Part of a small language model's weights: 4 heads of 128.
MLP neurons of a small language model. Each row is named by its layer, matrix (gate and up: input weights) and neuron, and shows model dimensions 368-495. Each number is 128 + 32 x the weight over its row's rms, rounded and kept within 0 to 255. Numbers have three digits each. A neuron's up and down rows have the sign that makes its largest values positive.
After each neuron's rows, "fires on" lists the tokens most often at its 100 highest values on Wikipedia text that the model never trained on. A number after a token or word is its count.

L4.gate748:149162127093115126129164119118087137108064082058070149113091100125167127143163139142158067162108124077082137100086123129112143099107083160140138182103071120113129146100185189143128139164138097148121184123127131077177096157139125131067141110174105137113150124097053130082175174103136154147116116180134128143131089094144109159165135070153120119138111065143080128123135083090152076149195
L4.up748:098145165087085087084139132120166093145125041203075142148151158134136122131089113107149164125135108121173182140069205177139066120180192130098130098116163110187157079163099155147116095158115098187129066143143115101123081091128153148158182076180172158084119181129105149112130146094150196105121134125119138118173083094105071144129091132078134164189132100153142155080140148142134121102147
fires on: "–" 18, "as " 17, "," 11, "like " 10, ", " 10, "), " 9

L3.gate311:131134190088131132119121113126087098133160168100059102146134174094136153132154122126083149108123144130067083159145096160150141090129077099194165118161071127090161144114144087078110068158112082128147158140152129091115110067124099141091101146141124145175160127106128157097151212118122164187143106097164149091149082124137050120163185120120151147134068157134174142156134124128156087120213
L3.up311:189126161140123086131108156144115104101152112131153132116122121186124090119178135123130105129122102088047165078113131129142142077119146152072121150136097100076108130122109170108112130105142128185088133101198100076158086136119161121181176157178147123130102111155199116146171084155102106142144082185091127199167136116103130108126147112148068161147117128091117116140144111148116077125149
fires on: "2" 13, "1" 10, "11" 8, "21" 8, "3" 6, "six" 5

L4.gate997:141088099177121126107086117099108147099101132046144092113136106149139104127095118112119159143069151138122096073114128125117142112171189108070163110110175158135131114140169103138083131084143069044102138134142135116167164218141169120133180172105130106095101126132158113136141206118164138140103069115121114157139158121106104139129170126140156158131147046137159118071074129120081115157126
L4.up997:111056104084090164078069171109164159107128152116167099102124053092143177088148130100152200136126154158076074122156082077146180145138151194141096181136121140109125159105181123112233136112128194111127156129108098088102119154162132070165176154122107175104157159107145151119140139178077135151156152183187079127172115107115142114132131135159136081076188122094152164119100175103153129085128
fires on: "to " 30, "of " 11, "than " 9, "not " 7, "s " 5

L3.gate768:092137082160157123106170195162163112091097133176120072119102111118157126151098087082142129123135163064125132184112082168096114126108206076104113164075130068161117066135143150122099113121067032123147168127130101065120180135075133155117089145148119110157098091107142140119124124123108136190123125150101122159128147094173134099125120213151148049100171179131158107173151188122095140119178
L3.up768:098145125171126172097174136155127083112140122077134074084169112164110093164123080148171139110133099139143177150062149132133116138176131154116134137065127128157154178126078121048177122099127090106133131101134144148146101133111120121142124061127136122128145105132103188131163141110111107127062115120146165197097154124111174128179140135113057171084171103129159175105153193112113164118167
fires on: "-" 36, "'" 17, "ro" 14, "to " 9, "–" 6, "ec" 4

L7.gate102:075138096104043134192136143084056175069171144100152103155081165101081118127094164131108089104067189126111164127137085157104151074125087137126123102150116149110104125167103087081136133149147124122110171160097071131159087114091144168110080123141127120184095120098110139101096084120130141153079064088116107112139063128141164160129107135110089123081107206130124069118119148110125174152146
L7.up102:133153133102094143153096157091128081112118109170137165065045193128101150148115168129160129146164080121102172092170178159146141183126088121098097100095045084129236172146177179113133126101121130158165133163076103158135159056159147153078153117123159152138102137152105185155110135129132136105165151167195116092167131134079121081146149100149139142089120181098255138178099085121096161107124
fires on: ", " 41, "of " 14, "'" 10, "his " 4, "British " 4

L3.gate965:141166145164069102062069125149108122097126155160172130186116140173148085111167093105139111069118148113152165082086141124095086153088090162109134105090143095123078062154125122110129191111187158157100114094153154135145124115130077157107089179147137141151162180099067179079096130117161140118121107124122172099084088141115125146109086131141109080138120105067115101155118110145167100120116
L3.up965:161152105128090123108140106173126129159092144116088138128121058165101142119155130109144197090153068124112083084127110140104125118094153180179130138131096157163092185120136162151124186083117132169150119140093133104077076126089149157079113145162091092112119175099147126175190113096162146074149114163148199076124081039040097137123178139149088128144164146104143185124103074144090076129137
fires on: "au" 17, "ver" 11, "Ver" 11, "su" 10, "bu" 8, "acqu" 7

L4.gate405:151115157097116070109103148072047123113148132144109134137085127117116131073070072156089112086087096136102092125146099107109150141135119153153217098088104146082120141128155135137140155155124105144082144078145114038098113165127082129133136118147095077146128101163120115149135141105094116120081145084096139084170090104130152166128108148078207157165175190105140134139154145138101168194134
L4.up405:139132146148163093033112146123172174102097131138073188159181165095058154131097119127120138142101156125190134134082169156170113195154207105088100073134111141122123173111117093179158111134140074124128096139077138142151131139136120189130095179121148175110107170103107142102138163140140085135153117156147123105115093143089094165113127142118133164124123120124119115150100139124158154181122
fires on: "-" 31, "/" 27, "–" 13

L2.gate651:163080115140126176100149076099132141109114061146152151150110088044144152136114192103132133125169079158151095160078147186075078171163164119140125112111126117152103093114112133113130134091094142100084165082126155101105142139062146136076087058054146091159103112093098135152097088165153164157076139120141032153143157100105134074121101120161181169171116116141109128122127116125116132094162
L2.up651:176155110121098125113152161131173097150117116174098140113108093087086152105096110148146081065179085131107141097064110126177084130084174135150046168165155127143148080104159120149144103138097181109131157095180136122125126136097062174138115084076093098140193107130142183121136161112064158032106134106114069157139144066121092152142117133117156131148092125144105082155153130110151166083134
fires on: "- " 37, "\n" 22, "According " 4, "er" 4, "ali" 4

L3.gate719:085158124158088122085120142118095165107150175171072169089090144112127108104117093081070111138157169093105159119124112164129103151124075147136111137147130136163109160174202107156120104164161148167101096146134086097136156148120124134145142119081087065155174114165124083096071131158126069078116111096116158158111118111153154120109144160133152146144100095119142112120109134100153074145108
L3.up719:114140136149164125103108079087149111146161106163101136044175151136149122134148127169098083146143114143085134162060151155136110149098135130118158053144168083167057198127129084153151147146109101148138097104147079124120146096083173196186151133108143081136117100053084110082137140133172105125109111118122161115063123113114118111115144079140124145125122087138097105110091092116177100146110
fires on: "of " 21, "ad " 13, "-" 6, "South " 5, "k" 4, "each " 4

L4.gate4:155146103098136149105163162212092126125080132137172131177109139136126085159101130153133155158135160136169170189120144093085069179098093112114124094098174142073149121150154138128124101088130134084160132105074132092187094092127166126130133109113135213096126077148146141142113087106070141097188136137140163124069104161147129146138106146144095216118094070135132146091097115123123118113141
L4.up4:129098084100107171190110141174102110079149120124085107077087131103187163089153083166102117113131146131131080147115112174092144167089136135105121106070169106098101145086127089177140096096115083168095186172106141137195145156108168073086086102094174161137155088112104108127137150179109106200154121174150109143085121108167164122123113107108165114118093179136183114105102123111147184164146
fires on: "of " 24, "the " 19, ", " 18, "his " 5, "from " 4

L3.gate176:245125128091140134123166107114139101113098103100114102117139156131089136152182165086161112121067071108179137116121178156090197075166155189114098124171075081144124089097129173084177184115113133094102146121123176152156064169148101120152113099158101140147131131127123125142058099088151157135155124083129104166148166166106161156146181182164139140064103124124170118138187117154102160099095
L3.up176:209122160114099145083143115154127126106095093135146099145135126136142188196169120112140052150134181128110157097118169202109185129147111173068133120133114131157124099167140141120164149130153101086137144117136125206146104149162234096146143163145089164121107160133061136127150106108138156164096102129110106156142129184090115104165113139137108151121029146115151080163144086108147188104125
fires on: "of " 33, "to " 6, "ending " 5, "og" 4, "e" 4

L4.gate493:099173143105112140077124118114100132059122157181148123163091169136137199148139118116139118116098138069112094138178153096094117118127164172114141109141124137072138144110108135158153096058074094141116160130090158158130136129097132150164176177128171119147140071150182040138088136065110130133110162144125156165193143137186133169125102102147175161136102118166113113157131143104087089102125
L4.up493:116128129178093107150140156119140097110193129105081193113136126141132130159122179119174143164129112094177138130113173138152136168130081117160130115110202128140170180131167177097098153136135123173120083123127109111136098128090134157062108188143170108111097126120168070178138114173215177143137079118140119079167102103165123137091147129144103179155092184182129140092154166174151145071093
fires on: "p" 46, "m" 18, ", " 18

L4.gate913:142102170107111188069146098191190116085133138212120045132130143128092095100126100068157170169168136116112128059081116115177147072152126108091159187159142185132119156100192121170086138066092131145150151202128151118097110143114134117112133097196094129130116131147103120150139123106115126095125107133149083076145181173104164077186048147149180101147137158106084120113120089140102107141169
L4.up913:147080108094110111054110191151161215156118165145114165112164121136181121117124136096097150104087171098135147119091103143118105152112173189144121112092107130115122159162108148088117128089102135137131160086100135113138154163118071155130137188116099226152147138087096144136104143104060130127162140107073136115202151143118099066131162085176112172130132125089147120138071184116045167162107
fires on: "to " 66, "t " 14, "not " 8

L4.gate305:130140119125143106082122136121132121081107153118154105102139122137133158183136137101096124128127144120153083155143114064142201139140104136098133181128194202137156165184057133119104123142114090107120112122110134097119068103154087074122095110121132111111131117159133130136166215140096118155100141116128074151155131145072127117159064109158106125132137169174121102122136123137116138167170
L4.up305:142149152157145098129146218110184149104131128160103097214115100175142109123150148106140169137139132102165104162124119139103187078130125153202146143128107123140175142100120123111125104132128130146167158105053157107128099136149101131088109152119096211085157114126136092126130175121123148106093173107120141125162166105158157097135135119167081128173119128127128179110126099135173132063070
fires on: "to " 39, "| " 14, "place " 13, "held " 7

L3.gate1291:032106169152174166140087131096079161187118109165124116116126086137074136160181148136180117072143164120099134143111080087111121079155116159140171174107103102059159130153073119118077131155090092126109151126129148167079163113059127134199029191084139159104128050151187169163094094101088143185137136163111154088084137140115114129157146138147136187160137113136125091092147122119130142123084
L3.up1291:104180091164118124180185107097106079106111168149089126067150156113065135159140100172123190111094024085172147084116152126155121147108116116172142146113111134059125136143154159121130201158113139125102162138124103159081082162130128120154131150112100219142167102222161177124092111128062146138142119141130099132142131120110128144128199156100125080109118181105137171137100159152152105187094
fires on: "no " 18, "is" 15, "ati" 10, "iti" 8, "enti" 6, "si" 6

L7.gate524:112116136116115122119152149154104110108171115116128122149158135166180166169176113118088082074091127171145089171185113156141128159104126133083121067115091102162093119071114142072163149162158137116100142170160223093186139136147136128123094147074137090113060068113047159180171145163072116157102181183146134085115221152161118104143174151185137135108153143097122138092145185117192177109091
L7.up524:196084107148141082097080107144117136140145056145114145163078101081128132144072127088126158083102126120145120145174127149081159149096206157095173123118148060179096147165153121103112133156111217157105184150159189139104089175071094162146107125111156125091155140100120173131124137130182120098086173157116187116133116126170110134124203081223185105168127091134111152133098094107108083118149
fires on: "and " 54, "or " 17, ", " 5

L2.gate1007:141123108110155121202111126207156119155140117131159174127072149121086097199138150083112109078125124097174162168119139119065152143167134132069098122171130095053178114142117173152099178151115113147138118089132124120127103121126110107111159129117151113105209133149084175153115099105155109131117147122161116124104161107134136138123167187095146141160143144150068144128119155087119123146151
L2.up1007:142131139078120146154126142178131086172131084140109174095110126130105139111175130128137141106126154076158103134124128139067093145158109143120068151166119082106208107135107124130150137138145112081114093100104181094145110075115173121167192101121157097128175164127092151132095120101103139108104126130203137157197141130139124146109169187121121075118115151163124078184098171178143125147137
fires on: "==" 56, "\n\n" 31, "===" 6

L7.gate195:078098124149122134122117136108111104144182157122134140178091134110102163182113138201092176140139099096127152140073136112154141153123096147158154094117089148127169145098102111167191078150136117067084157036169096125166180078101187116176160142167128181090105103208183120143137145148091138126126131131134145102059141084112153132125180108134130151155113108117149121189147112092125073107079
L7.up195:074131143178148083101113062139121085109180160123125076096112148075077082184080128138064094123132109137136173133129123111139134135100129157148108142118113152064099129164122160153087136148167088096098144150071168135118154140142132170184145163088186208149102145165136138073165075133160115168101183133185081121144135162158171123135077169150107110102181077135110056189093141090104099123125
fires on: "ati" 21, "si" 10, "cur" 8, "med" 5, "400 " 4, "at " 4

L7.gate465:129147119156136104045114094094107131095116156131095149143081099145123162134127181117104133103178171167096151094113150165084095114118129131146132114126167131154167165174129129154130097194174088172142112168165055086125061099177122125153123122076125145086069103136120114128139183122130093098114103083148122105138212076186167111123093135130103165130126137146076104120094125145136170158112
L7.up465:107097070104123111119136174116068121146101126118169135077229104113117159152125114149132111179161137202135176109184093165131132137119104138145192121095111067145149086082111101096081140108158091154171106105128154195047069146143135155157113121076155114178175116126108109115099097172153122096143113118105170159128137091159117145135121121154172122123090140153124151140134127110137087184132
fires on: "with " 25, "of " 11, "a " 10, "- " 6, "le" 6, "Fre" 5

L3.gate1258:153184084169150154118173100129148135167144138113189107133102126154156130161118148122123112174130149183134094104182144129078040105153099120125092155128076122160133082125124174172126069105112157146182134100077161146169113146107177153099065163184083086168119086094065070122103147113126142133163105102112181137154149129113123079099105216140193185168106162085047149143148181132079101164090
L3.up1258:174143133237180157085127128119145152134092138080148092045080114125098080119106127155104163128118063072099152095206191137094157164173129095142101075104197151169160127108130155107117082076101129137121138150123122144150152111084116142147116119190036119095145133145144151107107115066082134081119152118115134147130082140127127135151113145087147123113187092108185117149095159057157107106086
fires on: "ge" 25, "Ge" 13, "ae" 9, "ve" 6, "ore" 5

L3.gate44:130137060155130082155059100151154104181163156124166164155048132146059120143102142057103164123186107135134071206176107134138167131131125146119134117102145105188095110113095096130156084151140128131122178089120169103065121172139127177176130113133153135114144157103111085116100097102130131146108155135138116152124155130149114071124164139188116160128180079102130132126155188104145074066139
L3.up44:099121120173096082164049110128157123147163119174155166206161128094079068119160143074130173127142118120083092175173123158166123163125154112118161105155135087163088139128190119155193103081201107110155159158177172130113172126133115111132142104040151111118124133134154126142177141080119157222131148117155147142118165142139113059126104117141111135076202132102144109101129156180096073083117
fires on: "o " 34, "us " 5, "an" 4, "io " 4, "a " 4, "et" 4

L3.gate1163:140099159145094155122148148126111070151108124100098142117127151098131122119098126143117135100080150104145143101176107133132194144159143166073178125069106159198110167114147174120165135139158172125105126133161153157179111136111178092131115137109083112096125161130114136161170191121164134119134122107118088111103144134116089167180125125102198154142158075130085190133169108107105133109124
L3.up1163:141175169153132079037130155166095143106101145089156160144080160094169149188133139102120120154120139126103172126122125075165147161138097180083128151134096146132106102134138160135139115138178133177064160134118098147167110166165170119145091164087157150159123092156117216161161139124115125154122113167191143152103193131135154126100152146106098073138143157132123160095137077162137191140102
fires on: "with " 23, "on " 23, "about " 9, "to " 7, "of " 6, "in " 5

L7.gate632:133155069105089181124133072133122142054215110120150097128113117118176163134143120155138129139089190145062145124020099112111104104113150175097109096069093146158125120060179153128143126149129118154115162165133145079160154097116121067107121159158116119089157150096125121156130176158063123139140080130188135178129113159099129151145156110096085127154137140106119157180145089164131039138156
L7.up632:103146150075114142125168106140161139094116154132110167147101133158168101092081091058152134143147169102185150097145092093154090118173164176157131076068081149177129122109210166151113124111140141152148119169105149181132078149193135154123104134130218110134207103155045118140123100204098150132158084104134135090150096128155116109033174081149179147160062157092140150139132073144099119103138
fires on: ", " 26, "to " 11, "who " 10, "- " 7, "|" 5

L4.gate1297:149109081122110132203134161130167160162133125113128122154108110107215123101146139085139190121136111111131160160135078112108107158118115137098129178131145143140150103139139142084169063189127082188103161122121124135132193215132128111133150148123152107110110110124152158139098128180196110107147160087110140097144091111121147166065120173179152146154088168137098110109104130100107134097160
L4.up1297:200081072120179189107124120085065158120125157117117106155138091140157113110159129133136141158157152152077119173214128120123132061094131181103140153122126183096170144169136130117138096117150089189118126120142114122172125139179146145161064155150159143119132120095138118090162071190118140108107105123044092118132087091095123099086048109138107145182092138156143073153131109197142099148137
fires on: "| " 27, "had " 7, "und" 7, "y" 5, "im" 4, "were " 4

L2.gate983:072102085109097138139106088153191146153148120166161154174132182106127100162154140119160121134093075110158125166172161104137127083200131130103132133208118137107134086104123148163139137076101118070120132118143096120122130125052145127137175137090169085163146131096108175192155065106121044178098160095112163113121131131150130108144062125122172176079173109141150157092105089147141171163122
L2.up983:082095119124164190111133116129112126155099135166161128142126117153092156157134110156056122102144166169109061109094119100106120131168177145176174158115095114047159134168117113167098136182115075131137126151156117149213127078124071055150139105100083171122130151161099160111125058105144086123095069103202153180102152157117093151118074140116116115071140104126196171140095153204110135073137
fires on: "==" 65, "===" 25, "\n\n" 4

L3.gate841:148114124140083069119095146057126065094136085138095169124119133096111153141108127172154144095133125128169166173120070130132081173123133125119171112133122085089166131094183113150150145224077108129116132145164104069148104169140126152073161168159160138121117125084114174113209098121116125104131193129097118148133123141126153131106086121151091161114146115109093100013094084102151111114098
L3.up841:085094078150116114112088110137146122120132142105134133143118145168085147145131080144172131129106174118155129199138146111149144097113136105144150097177129179082103127187105145124170161207131093098080200154083164170101181157137059094107091134098133122048163107212153072113115112062114142116111157141120142057121170156142127141144170124134146110203148148094100135061115107074183186137161
fires on: "on " 20, "in " 15, "or " 13, "at " 6, "aug" 4, "el" 4

L2.gate761:077092106165124076103159114195161160127129125166132165195076141107072114112126143126066166146118079105126153114112099074087119107114092151139079116152142114085163169098104162120119137081199155095129139164147139092147138115069198046106172176119106092150131135096110118098144100192186094119157156093102058161089119117108104099141118106110135156072125090114136092101087128126152140095081
L2.up761:131095115134063094177162161161167160105118089145127150210055149081046109122090091155075161081164084111096143119102105112100114098075104153150090106129115087110187138092121150131085165094187184142131132110121207116146136127106147088136128080113099041126170140085105124129147075082156112047170143075125092147118138120146107078135173104129135181088098116105120115102139157111096126103097
fires on: "==" 64, "===" 36

L2.gate512:104096075121116176157112148104137121147118114084148132094123104049160181109163154123110067149119147160136072095091122115097115124088068099195117155159154177153139132112123168095154084179112171168170094090120129139133176137182105021110137130165144102091153131070077147121114132080031171047100182116130129114110082110157121141154134062099130145087168142141155205142174144106107131173092
L2.up512:081127051097183118130147112179123178153120107145149183150123118141141127135090141090157169066107135146166075131146082159116130064133140155156105106120134117146092103135113111132091165103162165097079134103143116144165123172132175072115075128073075090115110130143111145139072091083115147075141120138068105120214092159131154214161107128107131064161140022145106107112082144152119107062109
fires on: "==" 69, "===" 17, "|---|---|---|---|" 5, "|---|---|---|---|---|" 4

L2.gate656:106173132112112124173193096166155139166096115131163102141124122160129106123090069111148136135107101117155154148084101113100093124158112101168100120095152130179102144131162132187135105122161176074091113080121159111092145130145136120042129127087133063091152102147123097169117068140153162089159136134104040147103141124093087127125109146139124170155098179155125192055128058043153161135118
L2.up656:122096062167131114136191086070103082095079134182091095177079165105176136161095122160083115117163123140108159125114092124091090132159114146127079152113142051187187103098103122159097159133149114106097108097138133126134126121159095215116090096100124114157099088136052118063123101102178177105147174116112111137095145097152110137172152121125094142074056141109083070102135086146115137123154
fires on: "\n" 31, "\n  " 18, "; " 15, "| " 11, "- " 8

L7.gate217:138117120140114181110137110180171186060129137154148147143128162081119154177101158149136104132120141103074070132113065115138120153103141098122112117149163193095154198178102095094132157146183085096112134128120099138132116072145114140157129158093120129169127141133123094153137075137116152129131094150136133194135112116216124134129197045091139087161097044149083090191123070181136087178155
L7.up217:111146149101146067116134123144177117140129076184124186143108119207070173099102191210112151133075083088193120119145147103115119147093114171187088161140097110137178201094137173140150120132124108093147125188094130140183137117112192175108137119148204170070140118122193128150088129129158156123149126086093139096138075158089153109092099128154175174118099141105091095121136102135136143099103
fires on: ", " 79

L3.gate1314:146113159102107103112187111162127125116151091092135140105129172117141138114118173102106141169142081109090101189186138086152142124155119166119165110166166091142116082078061164190128140151067090124170126177140168135047130148157108119117121210118099141158113166158100118062069066107141177142105165132111105137108162119105119130104149130125100168099142108173147067143142111100108109065094
L3.up1314:110128156128115126119115091102126166115140166169171145178121172156135127115114133187113098168100126128072107121149170093153139171156152126090140083134161132092139116122135143162121077183112080217120141139153174133073140195122162097112142169112170171163133193135165121123126150129088110189132092146058097114110110119111147162137101088060159103171186143170107105166170173122091102093104
fires on: "i " 18, "us " 18, "um " 16, "a " 8, "e " 5

L4.gate692:118133126111170109089133128151169112136170134147078126130098101127120087178159119161133097148093146079152157104138111103151111179120123123120107109116104123134120154139147117096104091174112114105092149060098168136186139111114097112155098102069110134119110107107121133157175094099107087134143175164186131116117154139104138175123130107121139113161114152085099176139083117143128105125140
L4.up692:148145080163233126150097168159103137133119110134095111149063093106127126169094186108179160091125117119142139129092095141209163208087149102142136101086156090123127051129110116148137126103139112119114123139166180127091153116139123110124093113124214115135111138120187096100096115160184119214098127113126154141091169166125167121162135086099150104118133197130128124114077106141065109189108
fires on: ", " 55, "who " 23

L2.gate945:056150059194100111132108177163123094142121092148119126187115118140052131119152132114101130124150097163104108089145151064095052118069134104192121047129069177141154121083168115120133107137124100178131101111084095100089118115098169152165144042084089104142121130104107204132154098097119095120141143031155117152149137085144118109111148114169126111152132161091115119167167060128097132148060
L2.up945:154106041172049148143117115105140064168132134135178152128069130115044114108173149102154132071161107087131134195168111152134134090153156174158101123144103091116114152112097152151121145103108128088112180128120069111132119126093149144103109074104125114107127114071175145138133095117104089129106139141110117106234106135141176178126194115125115142119128138153163159084094103091118143142168
fires on: "===" 54, "==" 40, "====" 5

L3.gate39:133100108155110155132124142178120099182117102075103132116105125100106116138107121152161117213177096094063146170128153104166099150186147211107089155162129122084193169126145193133144129094143135159147079142116172096199136133131177146153134145121160084138135196159089178156137079128163064115135176095090142035108140100121105136061151139120151162118098130144105119146048171153175098113108
L3.up39:111097142118091172168159150153080081107131095145059108105091128073089109153063124139091158165142097116082140180123130122122121105180182162150116139150122096145165152148126180151128129102165088162134099182127190103208104106116168137106120148098179088144126161143090144180145112116150074158124161105094107082137119131151152149061156103108123113069086115118115124158071183208151114119112
fires on: "\n" 39, ". " 31, "\n\n" 22, "). " 4

L3.gate381:169147102112146154093112103107105135157119158114100138131091146117034157085086102092078117145096136163130110057132201140088124079104117112137116129145046074125176089118069141157143131110135101166132148082099071126116143140055114109154122137175096135148050107106185144110123103113156098145185121050115103158112125099147204126095135141178155106148132187177133110087142141101151139193113
L3.up381:133172120103110115105143157159122175114116109144147098122120141123107166126167072116137135086107091160105069095149170127119173123127070133089072141169052029102153094185038145124066129110123146173171169047105145077110142132089116138091120170113166133103117085159135108175137107129104103125134075147135050104126122116114122170166149138173096208097097204121135114121131119088190142195113
fires on: "==" 36, ", " 22, "there " 16, "ever " 6, "song " 5, "There " 4

L4.gate409:117078161072125149087146164118137104153135124137062087120111194129112100038146118123135122155109156160120111121122147153112152115179157163123149132100096135122116107130151189074125149107081128172135116173138146137100087136125113080126138093129120155116126130131136149145082214157096055074164134150192118070180125139128147112117042107151134149153104136197175124074149115147096152127153
L4.up409:101096152155101148141119104136142198148216098132127090185087201147105141106111102091163106168136120158091065163131150128130118121166144150073166097067115152062164225120086156123188158076174186144133132131129138134106144155165160111157137095141177151188084107158110060175114179134114109130187113148140137070144118119169184128145100079099119058153113129104122107079171116070161149147159
fires on: "to " 29, "would " 19, "will " 11, "not " 6, "also " 4, "can " 4

L2.gate404:136129106103102068147131133123171201184085117156138175205118114126103172195111107074117126100125140083127151159109146111172098173108129191134066083153125129152099143116146134153153158125135140103162189153162120118152153131075114125135113042091131092134135110127135159145089065094146141059128157142084140157111164100119130085074160157105102181145166136147110132088090110097084163096133
L2.up404:135151112089118118194168164155176220111112117158112134184146159080090166154091100165158120124164082060120176122105103097124074152120171189138092125124141110178100125133152143137158166154102121096127168155159124096088151103079125112168160042114128135150113102134123107169085106134154095111145188140114148173078131128115151086096126114106117118164111172151121139082133082134097173054100
fires on: "\n\n" 69, "- " 23, "\n" 8

L2.gate15:138127094140130132170138101131175145147123140127120097119100127140099150086124117128164078132139167096104128154129157130075128192107126166060156146165130075075133086113129106142129113139130175129125128072113078141104101113136124098075129141139156087187181151161095110111165116064085037109104141092131122156156116137114138065137080132121130147124152144128101071127117117119114093130161
L2.up15:080137139111144137093103131128151096159137074137139084089058141146066073146135144145177096119140126107139073187136130163137144131123094164065181127166091064157141092124158131087178114200126067091158113121100142161102136101117153145101136122108138159173166161183166107089195083139102107071062191084187155188109127133105145167149155118113162146065163131146111125130056135143143184215133
fires on: "==" 35, "ur" 12, "ating " 6

L2.gate166:142137079163141192162099144061136117142126081158178154089132127142108112144085170179143105078095060120081108203110142119137129115108102094151072173139117129141156151119147115080178113172111158177114111112094125105122104162141137091140158047079117116100155232137124148110150115149142181134115098073142163092088114127105174142124126097069202177167201159106121159155135080107067174148090
L2.up166:094111104187157140109073103087123105158147078126118138137126111178139173093101193122200143125145124130101112133139081117136161151183094113151040133114158099087153175112089113121096084131126154137158055133110083138091149094112152098107160088099134058101123150123090108074143155151095144179118147133130120143114050157113130096177146157094135121197136102162051181119052103098098116125108
fires on: "\n\n" 13, "Early " 12, "|" 12, ";" 9, "Con" 9, "==" 7

L4.gate1049:143152121151117095084171123170151098123098130149168120147124202072090165130077149117150068087123081072124123191135159107080041128124108163134114160146172083126122125137118119131137146098189091084143082136112165062143141180104139123126117081129112065076086152131155129119111125137151109123156145130083096096127061154121139153100119147190132165215195216182167136091139118110078103080090
L4.up1049:112192091179129184089114130085125060161170164131112158110133141092096119117131134154164152171062196075175165127114180190144135122186150101150091152152135113164135102103117126081114085118141111093153104075160112112157080156086126169159157068092057075113106073068127113132105142178127140063126135120154131158107101099124120167156129160120142100122171146118197172134162147093102086133197
fires on: "-" 35, "–" 24, ", " 10, "were " 4, "n" 4

L3.gate842:125147108104145148091138061119124131094200134095161114161122162150160092084151098156128140170176106158179132111134126127082135153167095175155184212076157123133167114172137132162176098155150065173148180158175122153154112146191115129131133091125109113159140112145179083182083124068113052118174142119155167182096204148140141188149103121117130121104184216170122134102163165099103161158155
L3.up842:098047057089124123118116159127108121113128118146171146137128150152177134144171103145093146107174135114133111159184151171155118126152153094195124150128117052070133115102117134137161130177126115123123132131096124141160124122140116136154106135153083152162092053110165076117164099117112160039125073129114133191182144106144121116100116135146100121133153142135123128089108149162144176135132
fires on: "with " 94, "With " 4

L3.gate595:123016176108087076114144100134135153154060121080154127084137127142127089158138113173125169129113126128130168135094151113115107191107121069155154101089129083152112092092109152085138166112172097141124128112091191141079144153079086174150043168160129132101188095179170192076187192139111132114130075087168119147118080179172180112121165140192074129093086136117147110109127147128110164138147
L3.up595:121140189099150144117142105141173135219138143072101159108068148152126104146154124167150153119158129127152066133031143137106081141087167094088173096097120105155144126117053155157143138136211121100135145139135110173100098139082170170126112143082143178087121093163116161121149143146122087124137087120188162168173111084159124166115118172142097167131164084156180145107132084104093105125198
fires on: "im" 17, "ver" 11, "Ver" 10, "un" 10, "Il" 7

L7.gate1065:119183133112054142065142134124107132147127125120083074164118118143114081111157107102204123189122164152141138097111138123110127140137098168090191139112162114124115172176127221151091138104071174114111159130085158165045119132180127137141133174081168168150140160128166109103125202179100132102152136155179124096110170084096153093139083106174164137169123099104156139124197110094122112110150
L7.up1065:116183116123106174088107121145089090131133109104068090148097142169103055138147078073215141141064172163124097098103100100113089128116139184110144223148137103144116188169153231182087160106093133138148171115100113123087116138154153082141149117093157082103125118129113108081168176110107174111149097178114100064117167113087170129146099128125177130094120100094170128141162130079115117109113
fires on: "to " 53, "would " 19, "will " 9, "not " 4

L2.gate210:122080112143162077098078120098116103094138109136086113146185114165143133111105064173128125124063113149076091131106082163153139126202096163131156121156114165204182155105134145139066108149140122101092103070114107149120175181165064133110064167054081155096133132145121115155160078150088151173150145126144113058113075110134097119078114100095138151199157146087134135100120159085132178150134
L2.up210:128097122177144100163092165135151108130119118152149113170139161159159175149157116184159067149137139179102147134126083136135144166174126138124127118104098078195199147133128136199104144130079097168058085080176115124121108144158125090170133133102116071177146115116101116102185110150203095071136097161158169113108144119142147129105170139090157100105135121061098142139095184105165208082137
fires on: ". " 58, "| " 16, ": " 10, "-" 5, "; " 4

L3.gate904:106134112158148155124115145151185111087117179107110130109165126074117082133123139123111137143105140099138084161100148149132215131108118135161060147165108168138093118181110071089162070140121141140093130131157187139101169148123143193137155134111167097138106140107176157094138092151140119133120065199124083147177204098126074152068083114147124116078118110082109072097138169140128079170125
L3.up904:097076115106136176191098157123163138119158185103124116028176128078170098135071103138147145138129150155176142100121133167105154182105144177160069101114119210177083130201137093099126078147192125109113118082133193151098087121128131173133135109115161150153142095119141177114106101138095064116110108167081092117125146103112051138123123098067127124085104106104151077093109094111119096176129
fires on: "well " 31, "hear" 17, "Red " 8, "-" 6, "tt" 6, "tur" 4